config = dict(
    d_mlp=1344,
    norm='layernorm',
    positions='learned',
    init_std_o=0.0232,
    optimizer='muon_variant',
    schedule='wsd',
    batch_tokens=262144,
    z_loss=1e-05,
    train_tokens=1087000000,
)
MLP neurons of a small language model. Each row is named by its layer, matrix (gate and up: input weights) and neuron, and shows model dimensions 341-468. Each number is 500 + 25 x the weight over its row's rms, rounded and kept within 0 to 999. Numbers have three digits each. A neuron's up and down rows have the sign that makes its largest values positive.
A block is one neuron, or neurons of one layer that tend to fire together. After each block is what it responds to, as a language model described it from the Wikipedia text at the highest values.

L12.gate0:512509503515478467519506461550516516481475505521530504485510552508528499534488548475473475519515534486523434481498491443533494511512529533534480505496516511477495450525531490464478511537490468521542450480506503545468523457491519492508479489503501453462503490505503502511510504525522511529533492500525556526481431501523533483481499514544473473532544493475485498487526492492482494480480
L12.up0:502521492488486492485477469526504540510441536501492535484497513564543485465489471473520468518482524505483499506481505440524552468470494507478518502493535502508534455499477555490502523529483525486498476481505454469499497496504518480486477506490494495464494503517534508483517481471494496480543479500483484509526485545477517482480520518540492482540506494451457507482447521482502457487528
L12.gate110:508467554536491481472509487511488513478504496490526507521493474491529518515476471471515512477546545488516497481487483488557526505498495524507495471502492491513495494493493453478519462505496516516543509491528473502527443502478511543521483535513495459484508473557480538532523493519472439461456479524476526529506475510472563519453511490506486470497503491522486482507505536496430547482513
L12.up110:485490509533538505510546499467495494495466520471494513496504521474522536529511496474485473502556530499485526481501486533521498501500480508490529431468520524459542517517466463524517474511500500467512492503505509449514515461493514519519479447463486502493483488482515466523467510533519499479505500490486506484523517531472529505561453476510537498494486499482512501539481509498549490545535
L12.gate179:506491452492518445510503492513496502516506483489502497503495494480515523521489517521481470484505530496488508510503482471491501503532545541526562497488491462460500481516499496485565491519522472531483487483483467466493474512486501526552485505528538468492494474506508522539560493475534488501475476472491505470501504511515497486520521491524510485504515482532509520509516523485549513491473
L12.up179:517529522531515498495529489496554557488453490510442488478490513531507499474509482518528463492497488470516485507509448476506499454526467494499483480499530481479492476440503531488522478491459530499512485508490489513497446499462492497516482533510551484543524536461504514554510455502511479475485526490505538524505533494479519517490514493500488494521518506537516498518476523474544499495502
L12.gate290:499480496492477506537523459538471501522497548496495543509515500496498511510503498516477495479458555541540456506499520466497498488525510493510520471538477484474481476558493462487501506499499508459488496474501464533475489573481509478484481488476512526495478532480494472490505460497507482515488490521473522480490516479493447511458456518516523467461536488489522511485469441515530504498530
L12.up290:507472490478515516462531468509507515484483496509502442567539520511525535504531502510494528512507523518482509457469502438495470526504474484516494462488443468509450511479526503504529490514492500468491499493509477546526515490471475497496480499512461510513541477482508487472490494566494519548475510502484512473511545504491516539473513501483524467511533494475482542506486498477520480544470
L12.gate448:534531451461451485534457462499471499551502507472496526498501520550486506525501506498510504525487492480523490490498504501524483496535520491491493500540515468465500497484497533525495524484527505499531478475499464474448510488499481480514516497494529509518524501475523480490544505501515548509516520517522497507514482478513544503497527482489483507527474511485521493554530497522568517517508
L12.up448:526475504498457513540496481499508495512454509462473490521502505485506491512518435522552515524469449466489468532513496446525504475522538539522533517495519491505514450527493473465511509501516489466501518512527518478512474469500480539509463514518494509524525508523511488487532503537491506460545519472467516499490513511543529504515495471508520502515489475507532540473505481495485479539500
L12.gate517:460502497496546495506461496475523504442442550508547504512517521530496517493537521518504521512502508495563499523448505507463487495481505485528503505537508460467503466519553498475494503494471531516461526524493522461512508510493517511505518485458518512524540501543557532511481527477502508481488537518499522532523510521475490514501501527482514472495459510490496492503528513521467506476498
L12.up517:463479496484490519519472496512503498481464529497502491508500478530518474505499510521445529498496473458492513498491536479515518523493493461511503512459510490496561419506525474459471522469510501523501533490463507505511511492489512501504498482512480492476492500483488484491467490486520537494575476507463448562466467502490510520442501524514541471468489472489528485469531512516524559534502
L12.gate523:537486532487507512494513488511530510472467537473509535507509505438530466486531489483507517539472494479470514517526515520529522500536489498506497526542516545507498495523470503516484483503502495527507503494519466496507528505498497497502519511508513477531463497475481488543469534472548481458492483501486479492511503505435546501501537550471506484486487488484496477456508532498491471469510
L12.up523:513548473447530497477528475547531521454477465498458508480510477504504505508483491479521446485515495475480494522488536491494517479513498477480509477518473527487501473514505489551496510506512490448556508461534480494512541499508525492470468522442477494507467521495518510510501510487527470531494499501506463507466468468469501487502482438555480508500484509491437518506507481531523481553492
L12.gate607:495498508502485499473493464518492561497490511542507528526538505508540509496520502521504498479475479469491518489499548519503502500456452475481489514492512466491515471510505487470503489517496507504535474520458510456530514471515486531485489493513481504521516460491487486525490488464457508458464490505545508511498487546502555488532504479514480492501526489491464490508483456489484499536476
L12.up607:487499490511470497467519497536534533505486500497530500514531559511490509524510526491493503491474489525435477447511477489562501502425473487502492508564524508485525474527504449509506506515507516547508506502520467491518487511527521520500546500493503533513495530427517478485520484466489480479483458502517512445498539473487517474505492496542469472525489489502482516523535478510516545479481
L12.gate845:541481474511500501499515529450501514472481507484504508432529487499513518495501499530513532518522491518470490461485450573516521485498513519499504490529503490524488534534489490480530511534490500476535502486461467488521489507509481516477471499509531473485474535501497481501545470485453568537508542446500508527486518477490439530478480502507467486477542540536500482530522499525498493513505
L12.up845:512449465486482519533488502491454545506518523489488441476491468496513510557470508501473490531484481509477492464444491448499523487509509492498503492476492534486476447510522493488474464437530515527515485474496462487528493489465508510508479531500506484460537536553448519487515487526500525509547529450547507503511502480523499518499531499491489506519519479497493461492485495516528495528461
L12.gate892:552498556497480480519500473507519507527470507530542473510521507515515508489508484449488496475517468524509479507505513532498472462518516433538557521513485512508504495557533497470510481476453478504507512522522506487548477456498515508487519521461483497463486530503483526510473458530493537519531487502497476485498465556529494493450473526518518504450584499531525490473487532489491521494483
L12.up892:504507521522520487534479516458474499473500489499473546484413541500501483508508471537520483467476475495532541524482483529507486511483436497514532493502474492500487499497548526479519516516523497490512485515541493478508537457517500505469489501541490516467516492448465487486445470493496493497480437530469483460568481508522500479503487458547517490492516559498475517489471524481500447542511
L12.gate1064:529479509508528525460523491472524495494490505490482495534545494510536501509519514449516539511522537507499502490510483549505575524490501456518522492470490483503484506517471482499491515515547522520498511461499473526490515493445498514511522487495480508494500473514515515485508496481489496515473518463520492517509471524518483510463500526513517485509487492481456511476496528515481490502526
L12.up1064:559450515479506487493476500482496513493492556495462504482533483517523451470497503493513459486489517471452470486505482466510528527491540523505493459491476499497518511537487460475480523484518502489520465475545518529467516483556503505523520474473464525477507527522481513490495444508552523500474508498485479514492467540513481564513512511536474459498503510482504499524493498481492523536515
L12.gate1144:507503518505522488467463488525483539495514474519555505514524525474496491474469480474489480485512483496496474487461502481502511473474509476499507504502502493554480508514527472435510473503486553503553528510502476485472469510477505489494504471503483483511508511519518492483492568502507512523470472548460505466496443510465492526529519493484518426527449530521487498550489499502510504546491
L12.up1144:526484488508486506525481520487474495525497492498525498484518482530466485534493476471514495500505465429519495512477491536511496527553514497543527511459453511522527465516477486487532544491482518452503468490486492557510448519521472501509480511509517442498486457493484508495539489518472522484479472473498505507526490539532499526488479470475474487499533456489503484543504505515502530542509
L12.gate1182:528488502542490457482525496504502487483458528496484497460490525538512507549507541473485489512482459491513432493536501492537504514473509547534483458503511465476539532536496472476513505468497503529506519500471549500489495506424509452469485487497498524520496506529457510544500485529528534499451514477482503478525464486541525470505477513529487482494520540467504495486542479471488519517475
L12.up1182:496529498504536460522495513504522531500516508499525474485506481500493471506466489506507504486502489514487508500483527546522464466477508482497492481518470420487522514548459505528492507531465523498513497453488450475493521484513503473473499563497498453505482545500479512495469463523478490470490527500499475508553473532525510549477482521511528516458476501496477514504510444536497483501498
L12.gate1247:470536480515509480515476491504497490492523536537529478509489537537537508464554514533507489496491525466505469462499499513516481489511483502514488468485539492503523489503467525503519458454527481511496472514557496493535522525496515500474515528528511498501479517496500498466534551564510507458505502491495508557445489518510510477470489499522513503532545512488512519475477523516511499541521
L12.up1247:521511529500522477484500496525512498579484492553529476491510539479476466451498496534484481485507497488492455478527492465518534478498530504555506485512506515460533480501507470528545505506482553527488518486484496524485519511528518465514513511476514482524488513488487495508516469499478530478463499502538524507505483495522518500463452540471473476477527508487542550479483543481484478481513
L12.gate1266:487497508506511493514514547494489458455484530454510499496496492513494510478511522531484436514492502521488543504444443484568517506546510545513510504499451561498517531497471516495476489515496539478513465474520488504507473506440489534573516469487448469513485547548499494497476468548522479499451479498467494536514515542478487488494466541516468476489459499512504495480509504506477512527523
L12.up1266:476460469506492494529481508506491494494513498504512531493482523528513479515527502507532506488513472467494492533517511521556511493528528535491469566525499490473520508518492552498472461522467530526547526515476498510475474488461515535483480486498542531520546547514508525473515485466492506525520475518506482502453478566468488498502498507478497481496440468508483554493512495489506520513465
L12.gate1299:487547486495472524432539470502509505498492529433528462458508548546513438546484523510471486473504494522485480499523520538482484537529522469505510501538529488509460463531533524490524501489472494494495518466526485500494475447492534504487474479499466440474494471488503506494496501535486511498495464498491503456460481469493485491472485491475496532501502497527470491538478467446534458476455
L12.up1299:513506547464501454487502469504481502521508500520536525510482544519499519537499519452474486474525508510543522488497534557514476501531468526516506481498527482508467471538478443530558495529481519507513504500452501497489491492503523478522480481461504470522468465519485551476512500504466556512501509497530492466522493489508448502478487513465492492489508533522528483548553513503541520500472
Responds to: Final pieces of adjectives and abstract nouns, often inside quoted reviews (hilar-ious, simpl-istic, pol-ished), plus whole-word qualifiers like political, economic, social.

L10.gate373:489524502510463512502522479492523451456512510536491481498470506489514518481490512487477492471485543530515484528488513522494486535499516521509462507534498475514495532531524544491514502494489551493505522520515504473476536491507536485479525493523485504499504553515511522452528504476497487509483502444502510509506504542487466485505535478451481497522538487463527507475517512526501520518507
L10.up373:494506505477508470487530533493475468502482521531486496466530514512495499506509502491473538513482482488524516504464470529527512445511494488489522486485524508482504479516505509462517522523529509481497492471485488497506521512507503508461512528490499485515519493476494514508454542456483573539450470473526522497492460531529475489500520488480534511512470506422464495492496499504523545492516
Responds to: Spaces and table pipes just before an upcoming figure, mostly the vote-percentage cell after a vote count in election tables, also "went 10–2" or "be 2.8%".

L8.gate86:505506493507503480520465524451485474483446480500499519540491511490480490506518492519481489455480526511499523498506466515504537489518522493487519483494469500487510507518521498450530493505504502448515510465533484540464472490507538505547516525505479495504517469547508449528492486464481551436497523549540487497468518453479486504462499542487534507473514482489479496519541533546495494525471
L8.up86:518469493470535485532562509474501518480476494527496498475516538454464466512505465477559554501521479499480471511470513524517447470515492516491475541516519489548531418488498527489530519494508514541505485516490484503484480513531508482487505489483555488475516465493479525487471498494498478501499471525517466490495491515440508505515464495500491482447481540500498526475510535534526480535534
L8.gate736:506461508507491471511511525494480473457494503495498444462485471494542512513502486492534506489487519498462495470465542508572451490462497526515494507472470512489432492492477485506470436551487483501517486481440529529465509471532501504530533521501525530543516482479517476505501481527454486515493495484539512477490491485507499517472476499510503487467498463492507494481463523495494519560493
L8.up736:489506520482519494501518496531495512474499508479506479476517393447488512505483501501510459445475462534474495529495558509509498523477539508484471538461557485523518476502527474510523480508524506488528466520489509510507474475485433535516473522474556492538544499501534524501513527541495475509497499507504472451504486525524497496490460501509489478501510523457464521510513519491529489537479
L8.gate780:517442506487513524525493472479482469526483500518519475501518526488524488530455486537501530515479481462510509466506504516550510503474503511499494493504473501506490499452474500491512479476494529440521490549556462511457479481468495540512529465492496518524489547519493507474539507538494518539457465487504480488491456514528473536524498467498502492493449461513518504518572543474493500511483
L8.up780:471468488486515474502563516512496454493501475507485468539497517487555495482519502530459503481484521500491524489470483559520559509473518492525488506466508477517491505500514531463519457490514538496492496501509523523487477523514497502521508489466497502518509488538506493470511503550540463491467525484552531512496507544489518508527511504515481492462463474510521522570533473528492497547507
L8.gate960:454469488520523464489493517539523511484504513488486486512497525522513509518482490521498473533514552475502501542493500479534518548545534557519511442481491500469544490491505527481557478554530535498476509444514475455465457458512532472492470528460520505555513556494478480494519470511520517505525560517470511466487475502541502450516537523525523485493495504518488520457533529518474541528527
L8.up960:516492518466532492502498485497471524499506545489469475450471520488536468456521493510484505484513512473534464559470484536514520459568513453531475508504543486501486490503455518442518498505496488498513502462502482520491491535509509517519489469503525511496481519556519468503538457475523516516506446504464490479496517529534524474494505461458519516484452497534468557509490532488471532512514
Responds to: Final piece or word completing a noun that heads a noun phrase, often abstract suffixes like -ation, -ship, -ity (coloration, friendship), or plain nouns like temperature, rate.

L10.gate437:515493511514449536509511502516507513518460491489502521500491549514501461497483512482503491470516516516531450532499508485551467535493510494508446453565500475449524481513485520559475485453479507484482462474506481518535479499475508489458510505516515531526524486486499528483507499482462535453484498514472480499532523566505524483505556488487474537522495482491494467491544522450500501523514
L10.up437:464471493497477501461504539569518523520497472520495508497453517537494463519477486538547523524499502473487475493505525472527554462474516473542526466526494503474491494509505553511528518433463543508484483481506477500494482482526508539466479504497495530502528521495520503489500501530491511457491500489468510537488497537486491488511503515476511488488468514502530507500542507480495466509482
Responds to: Word pieces or words that finish an adjective or participle modifying a following noun, such as toug-her pitching, dark-er regions, rural woodlands.

L12.gate35:488494491490474480499522477535457465492515449504483528478475520485478536497480503489512495514478533479495510507534560562498536495458526448499494514512518484508509522537486510499510490479575495497437496526459540499476500508484540498449491500462553522539477489492523488496509489537472489502526521526467461495539495523520500501494486488523493508520469530483521476497515487475508507500485
L12.up35:497490470533471457516477490498514478485495560511502502525489525485495537514506473527525547496499503478513544490501476465462489474507491527478474521478491478490517423498496472472500477493510464523457511484471508470481535520501499494486467498513453458513461474472491503511498460509517497498527504529521502505454538476537487468481500490521497499509547468477464508447500477488504471491484
L12.gate187:519519483538505518527501504506460508474520518543524531508503473497521525494543516495491524520491473472480533461506508510535485536519508523479536493457457509494513497532512483481497481485492500508505538495492494521521549521501509561473518520503522479487495514474474464507508481469481439480498546494520493493486536528497512473465543529536497495486497493502512487458512486496506520531555
L12.up187:545464522500467492538527522490454479476487510476509516509513495460516499527467512515457505527489517485516496541483490494526496485510491441526491500488446484491532499532531468512443496513516526476453533517496482469555507493512498497503503492498518514515489522472523517469508462500479512478469454518541504468499516517501500479524492517505545514514496504506468537500406477482473489491501
L12.gate195:534548492533488546470460513451490509491503495524501474495508485450514500512479502546478470525508467453509501480527499536501520455540470463490516550460482546551493485529501512529492472504513511498537499512481509502483497517500515526497485523536509490521526552524483511548503483483461514514507465540498505471451521544520506501525501477518510480506495486510484515524483489506521464511494
L12.up195:543505488480528464517504507506476462515494471549508486497492496494505470498451488516462479494521483507481520481497494532531479504530501525491529546499534479464492493501502497460568482500536483506456507510458507472507509499511507468518482503479483469542491512482498522527500507518516528520537499534496495497535515485542460459521529493482493469477486500500484556497525527505469535539521
L12.gate354:539486504486460495505472489483481511563502508501499502489565513543538532524481486502478464507497496501489509497514552466480478519445511490500488453494506523491507464478508498466508457517474494532455484480466498526522509515506476468515514516525507507508476557470472478477511489478472508514519517480483490534526476503477498489486486524480507526523507507527512480494532484469512531473497
L12.up354:546521526508473469498503509504467452496487553499520501461518506512468524499499480488459521508525503520508507510495454530509525583491540494543515480498521469463534462498519517530548528494465501479502512506488488550480523487504514466536491477474517515519507493492509507489475526489464467532530506475498542503526501464484479523497460488514505524481537489485502483536491515506501508460478
L12.gate405:488526477497476503526452503524522526514522535516494507519490492475510506510509568513519513461541521500461506507481489466508512489535500531501534497512527517481521513495506519490494551514533484503536543484481500521473504524503513482472513481506505510451471507541551434470500481509515468520466487515522518548471540450544485530500503466493442507492486481529476481498441492469490451548501
L12.up405:571485461478523490482465506493512486486513491496524485496480551464504513505497538512515485484479471542493496498505486516500532480480480468516509464500496505482446482460496520485507487520460508480478482519471492469439479497535490478503510484489495488460484511536515481510495529496488515488526488468491519493525488482499472531500512498499469448481477509488495509498483470514492543514483
L12.gate413:518488505455505506510511459526519479508495497496521517499464482507473524502531524457509512489477539525494507477480511517490500480495483523478454532506543465498460487507464503504484463517490537510500456476477510486501546504483518499504483527500518501506531481519474509530503482485495488525460525513493486515533487502441498491523457514498479491537500513528482518525478516527511519503488
L12.up413:481526455514486514528448492490523449451513534511480494495487474518512477525506517439543451468482517477500532515502473476472511505534533509504549496488521487484498508506479528535498471493462512493474483502467521495490519425492520472490517508490475504567502475506496513483507483516522538495508513497493491521524554522484489555524474524495498518516482482531517481502458476445481533520518
L12.gate454:505499491459445511483463505456503494499467483504497499483467491476493518494514515495507529491501485513546506514544534516540451448485539514499513531514499519520459499462517469482469523498488546483502480552492453536511493523472513550481545497491513471533486495472511490517488530470467485505481502499527538525520503498435514522521528481531446515465504551509490494494519498499467508480485
L12.up454:491454490483500487532486529480509504503440500505528478490463456460431529499515546492478514492507521472534486497521535551429457459436554555485544512532518516552482497472475472544461510530507503530512463530443487493529480495481483537536514474508495503527489470494541506507513524511500454524477504506499549509527502513445438518536539470506450498497471483505507472515508458517474518503509
L12.gate563:553510504500476496480478504531510538508485492515460532516490550505513541453470509471502509482484513528469553500495485481511512479482487500487508476499438527510489476506508468496510498510503500503488485497507491505499498520461546490521566532448496457541550502498434509458494539539452485527500534499513529489493461462508511497450486528497498532503501507542502517524505532493496504475477
L12.up563:484484489463528498486508485543517520513526494485525511494463495456484496506500461495526494464502509503480497484487473489499457477517525529478491532506484519501534525535527486463467489520512469517487461479535502510494476523473462489523528466482469460522503481436533523442494478509520524522516518522519500513486508478466490487454525513511511488476511488478464551499471480469517429453465
L12.gate773:494485495439521487527462488518515542526489494512478452479522484581458473480499505521473508519496511515523488493478494468499518490486523478521502541488470498488511465491501480515543529465490477504493494504498457465456548468452512484533473499493512483502473474525520475482493459463498517502500527497490469472481468495490503494491519515502523528509468492507507534473473507520518471488540
L12.up773:498497466408502544519469517479494479498463496480486491478483472459548494455474490485476459446498522510518510507521545518490506474528465535505510474525502504496496529512518501524478491469506487501479532546511500544497561512508509520511527522516497491507514517514494477439504526483524476529513500497496510489515528479469541500539482512491456499487502507467495548509493547472514517517496
L12.gate774:528530524489483422495545506481518498507456502509506453498478513531514529514504497512535488474512505500506474519511471488496479511538495505420496464493529526506495493509504510469451497534471509502515527507470497513515507533470496501551526472524505456463501510488477500498534436515468528517519445490501479523538489453546493487522521517477481513510446469489550509498486484482469466505496
L12.up774:552530507493500435485502522529524526489464460432481494510520533526510462473552486507528469475482519496522446496481514513502487537468512527465502485440451497477462465498497514502519513488525523514471479512498533508509509539499484479520505492517525472477541460523524519524494438466453493467491518440506508522457455518501513500540460498534477473551513503508470513522508444472500481521488
L12.gate832:546517501486489503505490528506490495483505492550536467501480508525496486528515511502502462501463507475511524509537502546495451537516514501506546455470507490486525502539489518488492507497512513464528494550469524454435486529488483463473548483507514502489455489494489512521440509470498522499529507536479481557505488515533479491535503513461484537489482523516514468500536485491525519510467
L12.up832:480500510531483499498484473505476446450489505499486481484558512519506496497480506441511448475505527470551464525507508540511486501497460523538485486502522478448506559485537498474541481530523486535489495477508535441505463527526551540523484481498530493493545526513512502505479498486477529532541540461497496509471505494494500509503483521522510470508517530481472526462538494483500523525475
L12.gate938:515494470508501500533491499464475481494501522490512494504473521514535495475501497458483516476491451472471471451497478504532510490454522463528494456553497530514493513482508535452474457495486517479481509523486515516471496499497504516494492527507560478461503548515507524489463475525452532507512494502472521518531470471467490530525500475497455488504527467509482514516440513550485525451512
L12.up938:551483452471525478486503484502518472443471510510487490474505481507487509481512519496497486486512475521521468442508546517502484498499520477487497476498477504491524499484490490467516469489514475510515491503478475509512506456500508482502455480526477483445471539508475543521553498508474503517513466526507526530498508513466420457506546502433468512540506523474489557515519461475510455481496
L12.gate967:472447509513542520503518498489501483517476566548475523495507463516495486495487531500515435530499513503501450505503503551522513493494506553492499504522509513500500480500494479496491508522515467527529489511466517479528516548504485487493462516496506509513537502499510532510484497493507490497486519516500502519474517511542497453525505456488485484486502450509552485487514503518498561468533
L12.up967:492508489480512457501519528491483516499467527498480504466497487429487463499509519540551514517526491476529551496516523489456526533508512535545504516494486500509545548491497484546501563565492458514530481497516508495502443482543492517484484511546528487471504517496526553512489480479473496508527530481551509521500471476485484521576538516504444500463501518505495529537471501462516511513517
L12.gate1050:517515501469511503561479536434504496481513490565518484512491514486478501472467489478540500526431510487526503497497494474502475510504476480476469503531552517498498555520539469503498512527505569484499500490527524472490510506481477487493491521508546474522507535501478493484489479488459514519498538493501567439495501481530498510514503465496477531543517499478492509488502507496505471492530
L12.up1050:511506471544512518533474498473570483523499483507480471497477525481483476468470473490560520495496510516541512488489557475539479463504473530524490485487505501519518488458490492487543494500518507495468522512490526502521481495446528515519506533492510518539527531522497545478551460533510497483522505517500525525509530501482538509496460462545491486490516527491471519504488469442492485491479
L12.gate1069:530517499491497538479484472497469468488510540479507489488519506567500541493448465513515497517537507487510506493496511525528466506485476530472479499505506512507541450537561488488505515465510515506500503500475442540496470516457474492498463463485508512502522484487460498454511515509501498510474531485550515528496485502519473519463493505469531532488527490500487525519492481523511487519464
L12.up1069:487507536507500511521477491463453480496482498493487509519510480480527510497487505522514489475525505495461527553512492533548496507530530504463465488532497523540502467473491497489460487466471495510500466504509511516462511478458521515475508479513506485501519498540504490494504452478487515532529489514482510503499524473486527445512492467528477492504528488577490528505498487478515471493480
L12.gate1290:488484490498481494506503446525500480524531500539491463493516507479422506476550538519494476556523504502469519487483530511507473532533475516499474490473543502470460530504544523492534527527511541498511461509471533479469494500522528477509500479521533551468464548518509475507497469511488468512521535498520491495502462502533510525550478513494502512479505494540491555531520467488513491459478
L12.up1290:484484457561490432536517524500507502510562510486497483544505519522489539514482481481541486523509511481501504499472535511474485466480494467506483519483515476552516538508502548508528567484434504527503511461465521494494515534499504457474509510481539549469516517491484515508544515491499511507524502502491527497505510523521498524477457505472505535478464481475471510476503504491509536515470
Responds to: Cell separators (" | ", "; ", " (") in Wikipedia data tables that come just before a numeric cell, such as vote percentages, athletics marks, and career stats, e.g. 4,599 | 33.25.